Weights of a small GPT-style language model, trained from scratch on English Wikipedia.
Size: 13 layers, MLP 320 SwiGLU, vocabulary 8192.
Architecture: RMSNorm before each block, no biases in attention or MLP.
MLP neurons of a small language model. Each row is named by its layer, matrix (gate and up: input weights) and neuron, and shows model dimensions 0-159. Each number is 128 + 24 x the weight over its row's rms, rounded and kept within 0 to 255. Numbers have three digits each. A neuron's up and down rows have the sign that makes its largest values positive.
After each neuron's rows, "fires after" lists the tokens most often just before its 100 highest values on Wikipedia text that the model never trained on.

L6.gate200:146121141126131146156119133088171148145157099149120156168113110119129113141182138115166158146112141123173164120155150131129168155174106135159148138110091126133080117117108100123156149159168120132158110155123117094150143110119101089118161126111135138146143115106105117176099099136147096117095147131186128144116128150117102122174115153156108086120160085127133109141134159181088134095152116106137125111133169167140122169157129155143135145100108099167134107109114103141146115162140120
L6.up200:088123090154114120118144109141155175149101124075121141110106154073182098195095149160104157128124095105114160120140143107118136115123153111095138122158116130112136115096120135142138177147133121147144124120130120086122108145150128095102144129104136106140124136131109089125122118157135111129134116141114119105088056100134143093149081133129141124135154160152144083157113156149140098121127164103128107125125099124086170101103121142123076107085160141079153112123115126141142158143106121
fires after: "0", "y"

L10.gate64:149094090143129133097159172148116136145113152103104129167096142159108085104088123146159157159106090136153179107150108149137108159135128124156135128109098146114136156109156104098139139147106162135162118135135132136164144160110136100111116137120181125117118181167158127103128148151126126119160119107117128163111143167169142130154116169121121178150134078131129146142104071104139117128132109126156149118143157142150166147142109121138129121169111132095142123092144078148104095168103102
L10.up64:126132079140142153145118165130136122103119077115150122100131148131110119134076108119133131163101171160118144113132076164103105145142142092119095082124066145143139131112140114174137136142128160135167126113111112185112114089112146123154138142137139094157111130112117123136141146177144117099155123148079136134089117132115126155122180130097108162117094129116137101115137102169179123104123121152094142140143094106108115105147112142168128155150132128144105120119104075162094112140086130
fires after: ",", " United", ":", " West"

L5.gate125:150111086106109120166132114124061149136149130099147112157091126110127135090131102168113101150191106113121169133153138137139103151160127137184130131136122152132122137113140093122136170142128155118149103133113135132114135129090145110110146161133150121100144162122154190164149151095139099137084121138131133138123101211116132094131146124102146125109152146120138164160111118141169139131162114143163151122132171109122135110115136109116081130124125090146114110150102141102086102141129075
L5.up125:118116137131141103159136154135133112129119136131111175101154120109159101081062147107183125115129111130176086139094113118131122145092126097165127128174125083143098095135142115115115117090135152133159111119162117096112144131120107114099141108106132124129090135117169087126136110079154134105188123088136118138121118089136140089141123153131145172195123145153168133151110159114132138140137107124143144109159091117133137144162115152136124087158121130127081140128179148142139122162144119
fires after: " ", " Coordinates"

L7.gate318:110076132178131117105160085131079095106157113151132146113147090151105054097165104123148085143117131162148102160121142166134099161142137141088140116162140142118158111110120116084153159102150153129116136167142084128118098125108146124112146140117123109141150133122083094123137191113152098120107102154129126142157159117127122131137141102145121150113128119140130136194117109095107133149112122126120087122116146118162126124162162100107123098110138150107155125142103156139161119126080120
L7.up318:106084120120141168122115137102123111137142164146142154116102079193149135095124090098120095137143129118165102160169150122117136154113134081166116106123142144128134114127102112091150188097138122156114145118120139159110134130078148145091093138115098138082143126140137131099153129080147148144136085187112146110129106187175125105086148138151104087105134131156141134147144137105142130163145142165083102142121117124166132135102119121133105131125126126118126138125101141120148132136096082
fires after: " −", " +", " de", "+", "2", "–"

L5.gate147:138114117102128114089125142162116102128125139135117159118127179126166143120146144185099149135133145149091115099117137153086143122130110134132116142109101164090154121088130110116170102145087120165092127106104140120173137154135078132128122136119137074149135141097113166074130119110127156153139180124143100108107118141112149122153123109102092095132108079158138101111141129181149143136094128156107157094084100148105147104151135098147108101131144150127169181136102124148133143116135096
L5.up147:131085113146127130113074135105130175183130090140129124150120128149129088125179122106106162135149121107183133137142196131105163118117153155167112117124170140120135112131110106166141144113123152108110120101132133131120108139129145153098113153089128153129087119129098144112154106136109150141129152166148116128126111131148147158161104112101146134101121104095143162134157133138141083145086138160129140097159159089131110131088142143117180139120088070142175172151114106128143102149118132
fires after: "9", "1", "8"

L5.gate20:113099144148163138143132089137132114074126119118167138110141165133132170193108143133138129117123141101108124109105125137128153128119123148116135141173117172141122144133157156107120144148108109129122161099122158099111105172188122105104138157111149101112100131096104105136083106097128102150136176109140124132077111119096109160119132118089131112129164123103171076115131104126145133097117092126161087130094134129143140197142111136153162095112120159158126152135114167148142121108092153
L5.up20:109151165108103108102139081129094123107106149116159138109168168149133112203124148129125165146129175126134108134142155124115147138151144105150075105083110131132127110123136107090154131113092152149110116122147129123119140126138131100124140133142149092108136118119148116116092085049100119116116175113164103104157133102117156142134087125087081152122140180095112104137135121145114152130097103168115176103114123181105122149109139155123109160134107114126104117136135132111130147106114101
fires after: " the", " The", " pro", "u", " a", "qu"

L5.gate235:117148126104164119128113142092099120090108123139130113128164146121166108093145135156122117126131167141144141068168151107137141156153143105150162112129142119111107105112118140151108109126135117137135100183157156162117147127131107155112129098097151182101128140115107099103133134146114136122115143140111190126136113127120177121167145129142151150072088118155084096106153110131157129137183109157143113127186114171133107157173119169123135121150132175146161109132169128143118123100094136
L5.up235:142170109084136086128087133094120131136079146124161147180168125093125129101105132146121134108104137096121094140140145117107107118148143120114148143139113115116143104152134144116117116119186122173137088130140104165115138156097160099129170152142144154088090052104104140143108132146091130103116120122142164109105125132151196115154130140112144121092142130116132106130133127144144145161141101141136143131188107137133121101129112078097122120140131163104117144101145144093138090082126153
fires after: "0", "2", "1", "3", "4", " E"

L5.gate317:122129119183159147120116085134131099146137122114136136140127124070108118170110150144157129151137163115115164105132087107154125128105127107131137115150121090097175090107119122124084159124157149098148120102160119178139098140167138105098116136142122117092148137160076092087139110105133136108106129084115170089151122093139124122148105141112115099101109158124136108162149149081094175101121145141115152143150108150119170114137113119185143125102151156170116155156142103136136129137115119
L5.up317:136115138120136150146136151084097112139111157155137139150148114090099117126154131152138154175141116143095096110096104114144168147068154187087147084145131089146140120119126099152142119119128145145107125161125067175114136105134164161137107109091150087127180116139127138091154120140101132124146103147123157138121116110118116140130144124129139113140143147117149162153167167106109150109111158163120147143107100108145096091106086164143123148110144094109096129128140149161175171141147140
fires after: ",", " f", " St", " c", " B", "il"

L5.gate206:120113111159146123121100091148099118153133149135146084117108147107171106135121095170117148134136120101158153152178134095116102127104180152113147085134141117154124113125135107148138115117120149170083073156106114128099151147150113178170160115146152130123120103129125147100126123135127090120127101086137178130125137092123114101127111113183161101154156138114109128126123131137067168108152127119101141079151130152108125130138118129150116073108130134150150143158117149134152127098089074
L5.up206:133120142168108119138125171119160142147108167097106158079157099122118103161172123152155117155107167147106114128160144158131101132146170136115189127140129116209117141124099120150089133065121121111120127101156105113124126172138132124114111144141093116156105117152130071134156139151135160100101144110113138160154115122117118144140157145142150112150082139166158159117157175140113147121129154106159129103127155115129135157111130148144131139125131114099131103131128196156158141135120121
fires after: "0", " (", " \"", " dis", "\n"

L5.gate11:124131106150177146118111123138103103121122146104134107173117118114115131141097138122160095129102146103062102106133101182139157102130114153105140102143166112124117160148188139142127114151135111145126155078113118180136157162118147158140128127144122150112135158125113105093153127134159128112097143112143091100138131148114103152125134099206104119119109109092133108073121135129123118150112103076107144165100108136124157114135147138149141135130141112118152135119075163178121129113089086
L5.up11:123147132133187147081124074119122141154157151120126111170137113120142107142119136116109120075107140101137136094145129065091102135131136117156151101183151104164146150154112158101142115135139132110129099148167136140143148103147073097145118097142102127126131118118096082114106160148128112126125146147114127147177106167159091146148119119182118136134143123134111133098125155093145121147145128119102109165126110129091085125116149097127141134115128167134120111185092183125124095100118115
fires after: ".", ",", "il", " Follow", ":"

L10.gate8:143136125160159178118143103126083087087136125099135136113128105118180129112118141120181091104122114130138118156136161120110093132130129104095129121096132172121156141135129135149091152189137075102098138146171130139118106119113106107163130151137103087101151121133128102173137126112135156097140106072136144132136109138142139127115137121111132111114098132169137129162164075130139174120129102128153124130080135094165137163163156128130131119107139197144166135115137088111127113126129101
L10.up8:102126142133099139157132108131147158159149139118159139106127149181159082080115125123155093123089109121134168137129143160104090127131102115103144112110157138098176184151110122142145109110104191125135152093134129145107085130154125119139148150108124117081104100102106118123132148124147139122139137096144078192112121153095125128108139121157121139142148120126132101084128122091160133094159110122130138086057105150160121105157137115129120080109164110154150126135115126131119129152107155
fires after: "\n", ".", " ", "0"

L9.gate158:145135126173096077163122123139105113082108125136096152090152139116157130106147140114119112135141095141151114072119138128142103141144167106164083166144123125142141145163119134149134107158106124141134154110112143129115129151074136160131110112153145067114137141169129144117171153129060093122091135155103119116115155089150113105138084142153157094114163135135102123111157158101093128131148141152143140114099101153154095159124125121107173139108182119147129139113121100164123134136095135
L9.up158:141065079113131125149176163135166110131147134109108103130172096135122127106147144106111082095103130126115093115142115147101145160117152153155166110145122135138120112108156154136138172112134147107168119135155183085110170168089106143099149155145135123135108172147115156140135132105134146150075158145100163117135124122133120102158064128146103090122128115169111110128153135096074122128122124134142121124142108133123119154147168161095141091131147168117162109144140126124138150131123145
fires after: " "

L6.gate78:121119123104123156147062144126123144103115103090165136119157135133103122134111149105125132104154108167187110136135097141143143098181166124117109109136120136127105158132130075146142140107110104093098092107106148120081092135123121122156147102141147103140132128139123147181120057141087104109130149128126102125128098161144137081129117104124139133138140151128129107151109131122177113115156120134133191144123155113095159129106154112173184118157134071106090145119128122119126118143101140
L6.up78:170138123144097134193138137169119094150172107126139114098144138130131125068120151159106136132158148148148131121163112111111122174182149129163126142168127095103109144131132121142102151133103114145146080165148149102120128119127140132146139126129140131130091113119097117149153134134126113133102114142097109131120132143137190128108134143144132158122138168107122107160136117110120114091113068115132146083115111192107087133144061163089134131094112103107096138127124114145114125151109185
fires after: "-", "|", " "

L2.gate302:087088157108159177138128115113122143172131109115112108079132074129078063148107118089096106136151083161122150110114136102126129105082136121131093180127136132125119130142118152102140150085117135118122108157131154107160103123101102095136160099139128151157123162116128148138131106124158137174133138154146128160118114123147127155177166129118102135130110153160134156112112116143084124159104142137124148180117118127104144106125120100161167096160139117114156133154115117162092109140132166
L2.up302:136115091120167090167083130134109122119125122060132115146113128136139132151098110095138155141130146113154184118162167139116123127122167086103140139159116125129114143093110139174107127130088157122135111104109140139112137115111139119151080135161091087137102161161107098092157150111152131135088141129142126115116127156142137151104107136162091147119124155118145120125103158114141157117124090098127135151120109146154162149079123103149153118142109129115133157134123097048101163076126097
fires after: "S", " United", " the", ",", " of"